{
  "vocab_size": 1244,
  "hidden_act": "gelu",
  "rope_fraction": 0.25,
  "lr_mult_up": 1.47,
  "beta1": 0.93,
  "lr_head": 0.00747,
  "max_grad_norm": 0.5,
  "warmup_steps": 200,
  "decay_shape": "pow",
  "final_lr_fraction": 0.1,
  "max_seq_len": 256,
  "train_tokens": 471300000
}
MLP neurons of a small language model. Each row is named by its layer, matrix (up: input weights; down: output weights) and neuron, and shows model dimensions 96-223. Each number is 128 + 32 x the weight over its row's rms, rounded and kept within 0 to 255. Numbers have three digits each.
After each neuron's rows, "fires before" lists the tokens most often just after its 100 highest values on Wikipedia text that the model never trained on; "fires after" lists the tokens most often just before its 100 highest values on Wikipedia text that the model never trained on. A number after a token or word is its count.

L3.up17:199174155099149145208164158148112126133076177164157067105105084150142144091138122101127127166143090131065093165147082141107091171116139123108137114154130121121104119120103062154109151081081142102159101164126180138083073119089148085154136105160106171100141101164092160083144055125113166137121136164116101113149154080098125097169131120190068133105176100138087126120066071089176203171082
L3.down17:132192199159135125119146134116153108122163149112126105095103131133137124120162109130189097156151125133123139141131096141164104148146129102123142189163097091106089104140138085127121176098098147104169144165126121182160096179088144103100132086157153115128162120170083130073173100121126152150087075094135171176144216124135122136080177126225120054106150116114087144135107104120146165174071
fires before: "ball " 18, "b" 11, "ter" 10, "est" 8, "le " 7, "ter " 7
fires after: "f" 22, "char" 16, "ug" 14, "F" 9, "ang" 7, "P" 5

L12.up68:116152102149121153105120133157118137095092093100094139157162095102094101105138075143117133087118144092088107161139150141128117108149132120113092133086119141123124125113126097103108048104123136111111159187160146118061103133118105154089110105104104168118095110148189098158198092160148107144141144124095095168105104124093106117160094134071150140175180109097108096154090075105096079141125
L12.down68:155145147135119124112140119128102147116118121135120155134111104073160137083132144103137119123086120171097130106098153151116157118134136115147149137123162155121064154143162174180120142126125134108139159156104146128123110135115149104152161112154156144158136082108092090132132113144169152155148133118118137126130133122107137114121149130100113148156138091183153157169112092171093126109146
fires before: "| " 62, "- " 7
fires after: "|" 66, ")" 7

L2.up812:075143170112122137170090182140125117145076203130123075122129077106088138221088172151140122151208103110170110186182102159182153119117091141115144140139129153129166117115157103137149118095092142102137190163163161132160111136088143113152101169127127134146117102135134187097092123134098131106179101168193127107146096058149146069161082111103180127149129112153137126125145078109139184128095
L2.down812:162133113150108140184122161158128164131101175100138148128143080137103119106063104227174109158158111134142123149064175122155156052117045062069124116165096121140205126151154131164134141084126127107123123141161128137128083146134114149125140098120133126127129129164137217118140093153064142063133094149105144131166102143123106153104133149160105123137103107132101063143158138112140164149152
fires before: "ball " 13, "b" 11, " " 10, "ic" 9, "ev" 7, "le " 5
fires after: "f" 22, "h" 17, "t" 12, "- " 11, "Rep" 9, "T" 8

L3.up607:190158165056158120178151078109113105105139082147101062192128120096104127155142107097195118132144134129138177116107106179141098100154087121119124136102097133163129145166061103102164132101167150147145196079120148133084099112103127078103106136150104078145146113162115117125114101135102161136091129068111160123178119136126203101121129190070103141066101193152105121127120221125127098145178
L3.down607:153170162105136172154097059089094072150108144137129152155148168157192154190167123158127152125100109089135184123155144055131071115181117078101121157120138146141157167151062094188156155175139168083089178106105186156128140121151120087062115213161153089161153162135159151156080127127134175114153086128109124106104171130122106118071109153153100112141080143118086095081149198117099025100120
fires before: "c" 23, "ie " 8, "ation " 7, "ion" 6, "on" 5, "g" 5
fires after: "s" 22, "di" 18, "E" 10, "v" 5, "V" 5

L3.up390:121115128060139132171142113093118128078190147158088121124200097151131131055100102135164146133154097188134134113180109101147172145084083136130080094126095106104093134089126094175107162096155120152198095126101087125145128082136128102190112182121070114115082078144112214105119121193142092109172136085126224143144171109104161100101119174098173121131141106097090138065110148106117079097108
L3.down390:124162129117149128171133175110083117181113151108092115147158103121145144102113148157085168135109142228128173160123133146118120137136130081137118166132066132122121110072162132145099130124112113113152108052087100168086143174163133141127088146127105126134149104117140089135085182070078101099168169092112163146051149100122115160149094145097125152116132122126125145083163130216119097086127
fires before: "ever" 24, "se" 17, "ards " 5, "st" 4, "it" 4
fires after: "H" 38, "h" 26, "t" 17, "m" 6, "d" 4

L3.up266:127169166136146138088099126141120063060152131134104118129111063089109167184151155182105105171129184087137153168091137146148113197068108112166140160126065178119198142148119181158123110161152138055112141149150148150165137088103143103105140091089116172158098155155125101158127126094087093098173159141157098194155099124080181113112128136080149129152160142183097089147080133185084124131121
L3.down266:162133160118093108133115141155103144121145114160140071155067128044137121133134174133097100136103179117139151155151096170145141120074160130075130126139048133119187046120086113150106164101143141122127131116133147139144146142129071160061152083163108194155117138100145110176120139134047108123113126088106175107106190115073184188085095193121121125114194116172143162152115116165155097109121
fires before: "= " 26, "===" 11, "•" 6, "=== " 5, "P" 4, "G" 4
fires after: "|" 33, "\n" 27, "E" 6, ")" 4

L10.up123:126145126166100158133123085096169101136180142136107112132105119100161135103101116073134148084116167069139090141150154145192101141119147144098123160118129173101121163163115059130121173112129134085100123162097152093132124179039113136124114089150081180112076090084139077147174087137113107148117159149145113139072159135099118037122150147124132171123110090126127104118085135106075111137137
L10.down123:159151092163091146064098163101098125154117148129154172106129119123089118118136102132128122105149108117097100121149152129154078148125155126129106178133114138081135128127144168138124159119107148117111136178115171098122100169131160120123103088132082140107086099125173107130123108122146137136113130127145116120124122148126086106121184117132145170131115165126094118131107156128097127143123
fires before: "| " 78, "==" 5, "===" 4
fires after: "|" 89, ")" 4

L6.up659:177077121097136148082118113127134061132148182132108116135147116163091144156143100109138089134149167108158064103118111150122120200162133108145121153165075089108136134113104100132137112154102137142127113092141116118121077037165192103170137127188114223122071141116081078140091141133122116131110093087165157131161106119082072132103123128091107078169137120145137077092183132098130150106167
L6.down659:097131118133110096155133135128125127097152183135113135122100178132122124152062152100128092124135103072204122145162173174111127108113144106102131132115083166132133089197090118123175087105131118122092050164124099080199041101045116152095164133096157148094121172158091095150127099149137177109209135104177124148145189163070117142118144162118052147142149115128161194140091141118163130134150
fires before: "| " 28, "age " 10, "the " 9, "le " 5, "ag" 4, "el " 4
fires after: "ot" 21, "v" 18, "V" 8, "% " 6, "ers " 6, "pl" 5

L10.up435:140191108132116156144124109121173111094118129113105154185097125137169119117103103095116129118137149041106123143128195134188104136112171163107118102123141123105091109143167099111139102121133150114086141137143147087113120141098109097157134097160089167082078106111175072164124106140175077139094148106174084120119118144115042102117087136082108162153161112152101119112098143154069091132097
L10.down435:124180095135111152126121128109140147090139146143103145161109107126135129141117113085132136133130145103134121131119166157156087167120156115127120115133141142088076142143147117126126152125123146103130111144138146107099127154100126145159121113165111155111082106123155090127118134114148099154137158137155115134135104135113031130143143122086121182151149135136125157137086137155087104122133
fires before: "| " 14, "\n" 13, "- " 13, "==" 8, "In " 6
fires after: "|" 22, "." 18, ")" 11, "fe" 4, "s" 4, "e" 4

L6.up293:105134148061192098124150142122141108148176123119089167158166082079184118121160112139093110189132175160143134113088035133125035079160101101158118141118101190190103103125120126084125154161131149121133149104149079101143107091106122135102076084120158098155123136087158085141152040156125115181129201077119176109155081119104169165051108143098076107129132117072147114130101130150111082082148
L6.down293:104090125164194133149151125128132114093142110140075143144165079106202103113142089122071112091099178150173078098170051093153143105131100163162148067088134128115176106106143113119091114123154189105107165071068081148181176090139150138044082150134140157126165147076139153137112154135077159122180141104152125111111118155187143076109078122118138129107110136123159134135153163082153094165074
fires before: "u" 22, "g" 11, "on" 10, "v" 7, "un" 7, ". " 5
fires after: "v" 33, "V" 24, "ev" 21, "comp" 6, "E" 4

L7.up204:168131155161117087131152107126167132163162144213135122126111092121084121138087121064103143111109101133123149133117152132151131088186104172100119165154140179178123151142181078132095119149130114103122172122105103093124129097070144089162087089115107037084105154148132085139131167081186122140092161117137165157151181147099101138173160085139129164046159098146139166100102138126109095158075
L7.down204:099141067137123084119171071139117180123095163122065121161128134135181128096122131135119094131092175139140133071109159164119109131136153114097088154126128108132019151073111104139122117118126160100092145102141112117143147129123145143132136123099117125165129154142159145202208109115109157140101140114129105064162107185109101124087096128120138176120097087121153088075137138140199152132144
fires before: "sion" 16, "and" 15, "er" 9, "t" 6, "tiv" 5
fires after: "l" 25, "of" 16, "le" 16, "f" 6, "F" 4

L3.up982:109109173114134121137178122164172129154190083144100161116091105164168099095181116120120111157156116153129109120132155117102147091116110084098100145126169105129124101161184154158099087159099108105163082136110171127129142116151125148154162138166113188110138108169089133181215133159118138166161207089150119137106077139107149097121113077150141110108118122120155125146204108112119127161194
L3.down982:117126102098161112118099145124136130228151067098114119122202099103165075114198090090081139197118122145125102104169156094147129170152074058094116126125137151117086044120141081127199134117083150095179089109127111141122157083170165094108196134135133134134134139127100178145140133112133107161112166071178119135166123132154150148149102128081139106078176179083156094191184111166136137159210
fires before: "u" 20, "v" 18, "un" 8, ". " 6, "um" 5, "y" 4
fires after: "v" 20, "ev" 18, "V" 14, "inv" 11, "vi" 5, "en" 4

L2.up535:133160174133119201157167076131103091156124111118113108165104130147120135076090046117104121091170186129101112116126155099193129113127064138097126142054137107155097118068115134157105124137106135187157099151135165160091124128124077092116176136101162150125115083102136147082168157157154108086086124116182149149074090089118163100160154161114173151183080087100169120139116112116132148128105
L2.down535:152171153099129105131134114075106116114163155143134182105158120164142138087079088117046099119116142080089075132101147121170115146117087139116138141140126137152139140099122134146102107125048107219178124151119124202110111157082075095125113132076121108126123105140135089132126158130163094080073127157118142144142099166130173132123121104124148125210093102107147165153151080176169090142105
fires before: ", " 17, ". " 15, "." 12, "ed" 9, "ed " 5
fires after: "en" 18, "an" 14, "Fran" 10, "uc" 9, "is" 7

L3.up948:111138130131116154152085128092156076169154097156083087131135157096152130137150095118089212120041138150176109126109132116139095214087058133126108115059161096120165094155104097078122082126108161131143126140154088100131129122076091107132071114099106180091128168145121117127084115152124134156107191080180140142122176092143129120114087099051105099087132029155116151105123105084118098117113
L3.down948:130166132121102156136071169097131107136176140139116138131150129122140153107085121140101131102061153166151138165133202099120126134062145141108141143081160108155157078200090125121154167136112205146106105162102140130150094147116128112115096130088149137072164167110134147131117089088131104160111153112120152097142130185151143153089115089054111126099130053158130158121131073072123087070095
fires before: "tr" 18, "u" 11, "ut" 8, "tri" 8, "t " 6
fires after: "In" 20, "- " 10, "in" 8, "Pro" 7, "El" 6, "a " 4

L12.up729:131090111145086140110164105137109157102168113195127088122086145131111124091077108060142107088106136031103129122070152070117109204106136131135088075117147156143152164172084172073127084145074118091154096150085116158155142154082179103165110099139129157119117103125123138184120112180155147103112154124106048113128105106078118115126083117079110183144158140122046101126116132115113084084101
L12.down729:113181123088119133061077152174163089131137151130153118159130115127136102107146087107130150146105137186112093109161148153157100166115114142071125128153149133104144121163152107117073122204105172136158114114142109082151140117113136143132124083102143135115141125113168140177120106106127087081134125119181150107157141110172111145126117107136093143146182158117123125161122088115112121200119
fires before: "| " 70, "ad" 4
fires after: "|" 70, "s" 7

L7.up623:198160107050149098155075112116121159119122124209129097164149147152105094069118127151119132107136164121152135175084097095102101107211122140105099164089178244079150159163125091110152107047106121095100167102146173175166149049141129095110094175146130158099125104096121142166171148104118179101108135120112098161154116155025098118073120151083109165142108108131129140112137089104067107185079
L7.down623:072154098103184106166172169136129115092121133169141156110119128113145110133133097121157136170140134135112151144137149135069151143217123050174148092101170160126090123084135051104155116141112156152123104100157099132107148130125152176134152105105128161120128117117074139141130113069103152151143136163133083095148166210121161159121114166116091147147145092129147114151128137093076137155131
fires before: "| " 51, "|" 17, "ton " 4, "st" 4
fires after: "| " 65, "2" 4, "H" 4

L3.up233:082119119115093160141110123152155160118112107103131118109097140193119072125183085131146138114116113094050139141100133119106191107168074129132118116149150117094117070132173094080153085176171148166198040197163175127172119114100152096153139144129096083122072090159122112122186169188085130142107124080091102097098121117140159134097167125177153125087163125127121098132135132132130093119203
L3.down233:103107144110075147094144173135061163129130110147102132142146094148088080205100149180122147141124121117115105115138149128104113119204152161167157189093157137100158154092213150144088111086195091089126078121144160118121145115099106111140119099145160157069123139176106125157127117120143138135019130149121133162156168159166063177143172105125054168103119130168134143118113125180092103102126
fires before: " " 28, "er" 9, "ement " 8, "y" 5, "ation" 4, "ing " 4
fires after: "man" 19, "- " 18, "z" 7, "av" 5, "ri" 5, "en" 5

L7.up561:120140171126135164134158192156101176116136106176068139073173139134134085120120162083111174121109070113177104107066107148159157056071144076158113130076131171083110098129122129108112163076152079165143122096135145114124058151128062117157142123131141093114150163119099107120089076189132172132069109179088104147175099114071138092079126122073145193109113143108114107081107145141126147136122
L7.down561:096145166146149149116125171144170147095129127072106153081139106155121132202150158080120129114086095108108107135129103051105165089084117149126105104086133169140051094181144069107143147123124077129147085129157155138150066164133166118121162141114091106145085068158074097139133120135144172132047136112134170201169077115140085189105136094042112150186133185146174090087162154084187162121127
fires before: "ed " 18, "e " 11, "ro" 10, "es " 4, "m" 4, "o " 4
fires after: "R" 20, "re" 10, "J" 9, "sh" 8, "mi" 5, "ok" 5

L3.up26:075106068110162106122116115148113122113093128159145154078127139096164109119164125089100173096129191153128129114079110138105123115178109105131121184123125115142107168097205105111053146108149127116102106101171077144129123101181023108131047148132105084183126178105089115121172097156117061105137125151137113134114144111139167111073120088167127111137100171104102065117144144140117171124086
L3.down26:092085135106160136101121135112146200117152083145196124119155086131080073132112190084144148121084128086124145159171142075093064177158138102142147150146156087116125099056146125119127148154094114138161148164090150184118195140130166116074168127079101102165167186096107149122182135131078112125111204119141122119133126127162128137116145129188151126118135113115109143109103135110109134136095
fires before: "y " 16, "ic " 14, "ment " 9, "ment" 7, "y" 7, "u" 6
fires after: "oci" 17, "ac" 13, "ep" 12, "\n" 8, "in" 5, "dep" 5

L10.up850:128158112167126089103144123136115091102132091121090101173136160158102127119162122130114065134113202073119134078083121118158108061146180104038093125148103111127160165086145167118161148132177043138122114166151142110136156075131098160116165155124119178125152131137125158115121164142194136100089127050145151135123129108051177088095202140152133144124121146136106151143139121201141089115081
L10.down850:128102129108159148091108152149050142071134127111146158087105176095118121109104113101158114156175176142138101120132060140120130151150119102117110107135160114118131118114149152103155183145162127120135171098136124135121122092198164108065160221133136077107125161121082152088150164104095149106105120155135134132160130071121092167126117092145114110089172073075118114104148179204112151144124
fires before: "T" 30, "S" 12, "C" 7, "V" 4, "M" 4
fires after: ": " 16, "W" 13, "(" 9, "V" 9, "E" 8, "Z" 7

L6.up835:135176103141139158184089092109176094111160166120135114140096139090202119108116132091131102110121186102106106122142184120134129137087150125154136122158135131090080143150083096134100129124140137079108113183147127079137126140117094090117127110175107161151089079118167087193100081079149081107088147099170117094087102137107066141089068135107079168135139097167125073112109155158096116161089
L6.down835:140160117136127153136144115129132130086138152121108175158121102100135117123126132100106139117142124094133108112119145121158107151115180156110100113127153146104088134163120092140113154129115112147114146160144146132114121180123096113148108115162091124105096122114142080163131112118176102132125154118172118124118111151137063137122113144093137179128140116131146106123104122147092101161112
fires before: "===" 17, "==" 17, "== " 8, "\n" 5, "In " 4, "M" 4
fires after: "." 34, "|" 25, ")" 4, "\"" 4

L3.up404:152139148119077151130064143102160104121151110117124078124121164177143153156180077099105151136127126039127145164100091142166143163087131108135104088121143089088164196109081111077091150127076169152109083147142150133104065133111160143127157098115080143101110103134166188155094167137136126176091142155191134106172117104140110117178094109123088075105104068127113137093165087144173122126154
L3.down404:189140070026050086150125127118189071110105137162162113110145154129155100097112167174097099119116106163119143160075112112096100073081082138128130066127119125107137073167159149129104132135089152086190103123188103080107062118139122057097172158183164142125146121126173100121158093123101145132126128120114154121074129163078144162095126125138110141163146068125133115137122122145116065095119
fires before: "u" 18, "tr" 12, "t " 10, "ut" 7, "ent" 5
fires after: "D" 18, "In" 14, "- " 9, "(" 8, "Di" 8, "in" 6

L6.up143:113125100100094069146138107123125073136150135153074090125126139138166093160208117156100140095133107064130165122141132113193061036143173163136163108076121120160112085132127136164152159146147116123157172124074142102094190116125150118178152048100124138149087136094105099117106184122085149126084178103104161146178148134113096068171147113117166165093130102149116149133080106122074038106089
L6.down143:093080146099184118151124187138136112178131114110138157068122142129139099155183100100129114107092163171110124181075149120130127081130170080129146126120144147175080161156163127171122159176212092118146161099177168178105180136130095208158108191098097152122118133184076117130150094171181178126138136151168111166096151134058124118103120151107106137106054116106140078202105151138133154161131
fires before: "sion" 20, "er" 9, "e" 9, "s " 8, ": " 4
fires after: "f" 22, "of" 15, "s" 13, "en" 8, "m" 5, "W" 4

L7.up961:123174121125112180116169159198152178205090137129106152073159098136106122158105161100137149074116107163161098171130174168179081163127180149131164110149102099113105137103134161128149134090149077142147134140187101126188029138169132123140150123104133069144121146120092056106178088177144082051092134078168132091109151131120157141141116123135115203105093113078143134126139119112101144135087
L7.down961:091134162076107138139170153126172157116141189159152129099128122123128122126133138139094155128092094077155180140165134150156136125137159086133163150151081125175127083108141153111148074094099147083086195143110100184141114150144136115109124053118104146116096129100163155154133094144113111111142134034138149120114120101118138164108090103168139146060110132136209169141140130106170078116142
fires before: "e " 14, "port" 12, "ro" 10, "a" 9, "v" 6, "port " 5
fires after: "A" 33, "R" 16, "J" 7, "ri" 7, "Cl" 6

L7.up296:128115131114145070183122142138149123053115128146155100120105098166124119164135148144110121146167098142105159071148114176136113133113142117127153092110195159132109100102124118151176144139089124133146129141205100100099095145172173134125112166094214093122141133143180150109113111093136075073140148156053124130209087154097138160128160139084184185110069149099140063165040155186128201122115
L7.down296:106135125130209110141085162106107161167080094102166124112132108085105156110130116120070113113133100090156127090193137120108157084112128097109127113093131182127192122138074102156124152140141162100146130110107143171136045135138097123224141058103135143188104129061132087118145109125200102088191128105080143143140157141179128093106106087114098146169090132083120110145116116139126093140082
fires before: "u" 12, "e " 9, "ed " 8, "e" 7, "ent" 7, "an " 7
fires after: "l" 12, "am" 11, "h" 11, "str" 9, "L" 6, "pl" 4

L2.up213:108128140139123186158157104146118100163096166111100094167109121167107151196146135131136146176161097101166099092098046151107130151136135101160106104084090108085146127193092107094089108045115187137100084146104137101141076127117108112105094141125118117110070101136137108131147120128125183215066072126111112116127132115119185178199178110096095117130077140166123088152124159107110132148133
L2.down213:089098171121126165220151122131143143135116140144146135170113103160113153186152117150152149172173105118143106153129103174208104129137124137119091166115111133083079153182121126105125151065103165113100110152132130153156033104096154121149100112114105125192130156090122102138113130169152141137102154174103135104128114165141181184178181169109076148163111133108127098106091144109082116113095
fires before: "|" 37, "|---" 19, "|---|---" 11, "ed " 6, "y " 5, "|---|---|---|---" 4
fires after: "\n" 36, "|---|---|---|---" 26, "|---|---" 9, "av" 6, "D" 6, "et" 6

L10.up268:108153151082143125130095115123110111138131144165105119088094074121129095134124064096136082034114136107155191114187170143140124098080109147155127113108141213107064113143117095087111101126125182130137098099176147135144154184134148131088142145111166061100104166099199129147097097154102111141148113114141090149152119103125153149151102133119110084118135095130096073104121161166120099163140
L10.down268:121050120097111115121118111149084108144119081170133152179102141158103130129157087146088124115189242140113142107135148183066158171104136140146104147155033124096133092144109133177114128112137134148100153122138133140192121066089138172128063151128155136127181135133137163139109117144120109123156140178119096151095099136100078181158061130113138157150166109110132163171122048145123126133158
fires before: "|" 23, "| " 21, "; " 8, "t" 5
fires after: "| " 49, ": " 5, "ch" 4, "Z" 4

L8.up317:170098137061127143138144077096080113079115164054146062130109093131115150117158090126138143116143121151136170131132128053134193101171168165097096167084118194141128131154135159104106149171066110174201167158146113156165146054094065151142120125140122113128095200167159122091057129131120143114138106177165117130087084093142135098111105173128117073141121144130118176128136126094089154166133
L8.down317:119125144120153131121175144173095121167107161131121103157156135169076134121080092076108119132134122056092128123104187114108175174174086119148155172160126100112144142176100134097090095173173154108238120164071097131144190145168081153173118078111155160100126140144082095110141087094098082073182069154120139147110137199160147161177155128120082142124142106095138157131081151101150145105159
fires before: ", " 38, ". " 18, "." 12, "h" 6
fires after: "tim" 17, "ac" 10, "ic" 8, "ou" 8, "ur" 7, "an" 5

L3.up271:132151109111081133145063150109084169125133061127110127189125181081152074109109098117117126143074094150125114124139115120208125142140162122093114162147143108135173150119171190153110095149147158136113098194131046135118121082085083123134121111165104093121130114098143125168147194079138179147123127147119173186127087174100138121075163149095139093147081104126110125116110205165085066087138
L3.down271:110109108140117129136105185155127169117065113108132102121121161145191080168134105146128154123133145169075102130111072130154185146113143111133132113157110178107129101189114148152104172179129125113074117156090120130106214133101078119126119149175086114081128190095184117104165109087096143105129061142135089190149151145083157077112135098107130134168122150198133182128149153131091115195105
fires before: "di" 16, " " 12, "u" 10, "af" 10, "y" 7, "for" 5
fires after: "C" 32, "s" 14, "| " 13, "inc" 11, "air" 4

L3.up780:104178067084173137133125157063105175116128128129137175118087104123196137169134086153150117098133195140193094100137170133113141165104138129113091105151126101152088131160166106165138168115086052130090082112158049159122122115197098131183127129157127172097177195136147123086210119130055135157155099177143135096163087157054136106088125087143112056044132098122095146117091112105095136166135
L3.down780:113176101127118077148088145107097127081143138117131129105117086110137097137106106115140133093147094148098154142143120176116153146083149198118156119138181108185121127104136128174107156168108101095120136173074090209093181193168096123127154169175148111073140143152141090157123126085117164168100129105139131139149119155104123153139149146144101134112130098198136150107092132153081135099141
fires before: "for" 17, "tion" 16, "um" 8, "tion " 7, "b" 6
fires after: "C" 18, "E" 14, "St" 11, "ad" 11, "on" 6, "tr" 5

L3.up543:134192084131141147110161156152099127100159135144149073172076115182094143105166127104055113120149130142128098130101083158102165110110145092125132111077141100213155145105178123135113157166070174126209099140111158125107153108212119146149149143151111104184133131115133161120160125184166124120137106080151153134105116128151129121158116132115139084117149155092131077136160187137094120123140
L3.down543:083122087171098192145127112127070121116108103143154071200140087126161115145186137062085128155144175128174095140161095132132136152086188139120069169096091130158117130103106117112108093085147160082136117164132109150130131109131158161141135098161138076151101166146125159115129091139139093105118119191143140163116128158198075083126108185128087130113089138125182080126123121134117068114138
fires before: "u" 12, "g" 11, "on" 10, "pe" 8, "un" 7, "y" 6
fires after: "V" 32, "v" 29, "ev" 11, "u" 6, "L" 6, " " 4

L2.up155:145106115117120137141185135117122105122122163149133089133176135152085179143074118152077142181156145093186171083130093138135057116134087130143114172087071165082113156126138086153104080053133133115126164101141130148141117093069090096101128105163126084181126150124126094123162106093131087130124142141112160081170125129128145077185121182165158155168064119149125091128116066134118143166130
L2.down155:146045117129080138148170113140105134121153161113103117112187120171097194183101146147097120169180157107196138134125127098136076157124086089083110132087108201126113153120183147165140113043143186083095096184141128107129051134083150133127085140164094086177113171123113119132113172136136078096122157146086168133204125139106154088177130129129166146152057134147111128136112115129111170172126
fires before: "|" 35, "|---" 17, "ing " 13, "es" 7, "|---|---" 5
fires after: "\n" 26, "|---|---|---|---" 24, "w" 13, "|---|---" 9, "M" 5, "T" 5

L3.up166:099077134081140135150059166114150128104112141137177105083157098141161081136126076150130124128123119126103068181144071106139164123126131161160163142152139128091089135189160164165128121106152129121089201126111155169223131114130105086120094180173136127104189137160133062125124146167136227043109163151171113145116117149187121133129107124176210104128092123129050167106102107122107116134159
L3.down166:119144077115115148125115156128138136135107110118159113127121103096162125132114081158133129128142115136140052116134107135094148110153163153143147087132099157116095100161179136150054165144143127130044136085151117149177171097183118112126106157176137141047163084186105046143182115116120164105056138091185119147096144121154134140139123146162167151042118183124061181112155111113126147100112
fires before: "| " 40, "1" 9, "(" 5, "4" 4
fires after: "| " 24, "°" 12, "F" 9, "M" 7, "″" 6, "H" 5

L7.up7:176125118129155081113143112096151091102150134114122114144102120126072111110140093064189142097104132195102111133110114133102152139095121172073133152156194107128113145116132157114076166172111103098121128129122125062050105118148122208124148096108123152165032189186147173050114165112130098108172100090075144082097183144134109121145119113195147188137093185140095088153079122108072111207137
L7.down7:103138128141151121118168092093094139200152145089181160165143116123113101118123113116166106146165147150118047100161151141154108089069160142126154104097156165137109113124100080156145096094145072153106117100115140141161100113171136139106052107083109126125144123154135135117142114077255110119113158155078183124100136113154124176108187062089074122100127144097109184124121132128075045109088
fires before: "e " 14, "ed " 12, "u" 11, "s " 7, "es " 6, "==" 5
fires after: "ch" 22, "l" 21, "L" 8, "pro" 7, "pl" 4, "Pl" 4

L8.up175:063143104056073130113164075183174112115127117079131124131148078143127103145125101182108127125115169031124098128148063116144136137124144150123131118139106127156165136084060080144127090105138179134052161179147094152124139149123086153102065058121099139113111138111163106176089133132120040128110112095128120109119159178174124159083097112123172146185136114170108094102120064127094077146117
L8.down175:125148117135098136111092098137165121092179172140145142141116130101092175141121115143153145077161161090105094143099142123137080143123184142108072141156132152100112121127133128128073162125106137135086154132142138091110121174133177093157091093151069144083122123144129115140144072128154144128131134123124132133109094123128081125133130132115108185149164140131123120096097155132092132143139
fires before: "==" 19, "===" 11, "== " 10, "In " 6, "The " 5
fires after: "." 45, "|" 18, "\n" 6, "a" 4

L6.up216:135160072168132087110114097118119146132132114203151087127135117121104105146082150092179128146140140095165147122096104124103102133110087116123113061170110136145123132100087123127112160082140178137095159099119137094141117074131080109096158093129066143144167177156137199069153120212114084143086110195132124104098126110140166149137114167158091071158110089182146150179173143134096139057143
L6.down216:145144189126123179134121150094143138147097134087165168124059096122080136131077140071103116146115173079096118094150110091134138150100112113147109110099201145133132139143108135151115135118163205121115172131179122150131139153149096162131095141083100171162137075107136170058130155109117107104120140155052104129129106168122117151122162085153164120134154084113122126137133172077159121152067
fires before: "y " 22, "y" 14, "s " 6, "ine " 5, "i" 5
fires after: "oci" 23, "ac" 17, "ic" 8, "pol" 7, "i" 6, "n" 5

L10.up522:149140120149093156121112120147121110112183160131113141141133141133159114152114060078096132084132141053106077185136148175157139142127184140087134127105150152098096149132116059119084132129114113088073129143106119082168090106080164152171161111133115170064093120132138117173118085130144102126080159130150123121127128148095113080118128165109122124154112111125083127091128138110100152076156
L10.down522:155125149121152133129130128122156114114155113141123117158147150123106139090108129121134143100152139114124128122158122127161116155098199136104162083116111131130127176116137126124097111152127119117113109097173136125101088140086120099148172142109115144136148129103141087162134116161116119132155115112098107120104101126123143137116116127114112136088129125129094106132148080143131096130142
fires before: "| " 77, "|---|---|---|---" 18, "- " 5
fires after: "|" 95, ")" 5

L7.up5:066225129114160144137087123195163117122094148184098178176180161130149092115144102098132141116194132174165133123175172147102064150174111134131111128156104118105107152095123074161124146134153148143165150121135133101159062114106078146128149157083102147147120078124094134163082182155117101113130071092147159148092145168144094145201122152042155148151061155167188183192111132172116166090112
L7.down5:147134142147149085153087167147118154141147175126106107196091135114135159155153137194115188120140103108191134130167216094134109165090148171056136092116130118149166059139109135169117173133189080152158091152054085108130095099190099135141092143104108102106160116076099092152157150094111123129189148094136139131126166123131153132144139093092114132142135139099144206141095099111123126114163
fires before: "ever" 23, "it" 9, "e" 8, "ord" 7, "S" 4
fires after: "H" 19, "h" 9, "us" 9, "Th" 9, "Ac" 7

L3.up846:131087164104156153153068127178090114133198103154171161162193114203105095082146112120156114112141183158162117161145150120065153164114116117121105142094125125152158092116130119092139087186114170145151100155154096100127109113163107119183147170165127197121169134090167117133080145114129193148108109164128121137148123168160134041085133113092144062107106146100117123146155114106114086152103
L3.down846:121107117201153115128136102195129121170118161133086151107170104134116118184148168121036074093147116064130158120204157115069118077023070130193143118123140123116146088164101122193147144080139097161143109113150105129145125183092109141153113119152103142138140108105107153151153137150086155129139111092122160160168141186130114148109156116063098113152109100169150124101123137111112131076203
fires before: "\n" 17, "di" 13, "ty " 12, "| " 11, " " 7, "us" 7
fires after: "| " 33, "% " 10, "s" 8, "c" 5

L7.up765:105139125087116106121089134110149111141150111119099088123132100148183124139155149131136093132102158067185124089126128161086106123151096108123075103139113132096169150136158098112074084115091167142089114140133113081147086114082120157169149098129124151101104161114131144184078118141106171160120121062178146122158088162112076118178079100105102149140072169148083120144116131101124116179216
L7.down765:147081093204120033135083092148078110102177108154081116203117176129130173140121079135112167152112087113145097145108126172078146131139151152152143128120135145154144165159093070147113164116086131124116124112141143166123162151110146147150148117125091136124166173139127103180176094086169130154145131125175169132140058109070119137051096068057112134088093080154118113134203122116155127160125
fires before: "| " 36, "December " 7, "t" 4, "March " 4, "ly " 4
fires after: "| " 25, "2" 14, "E" 12, "\n" 8, "e" 7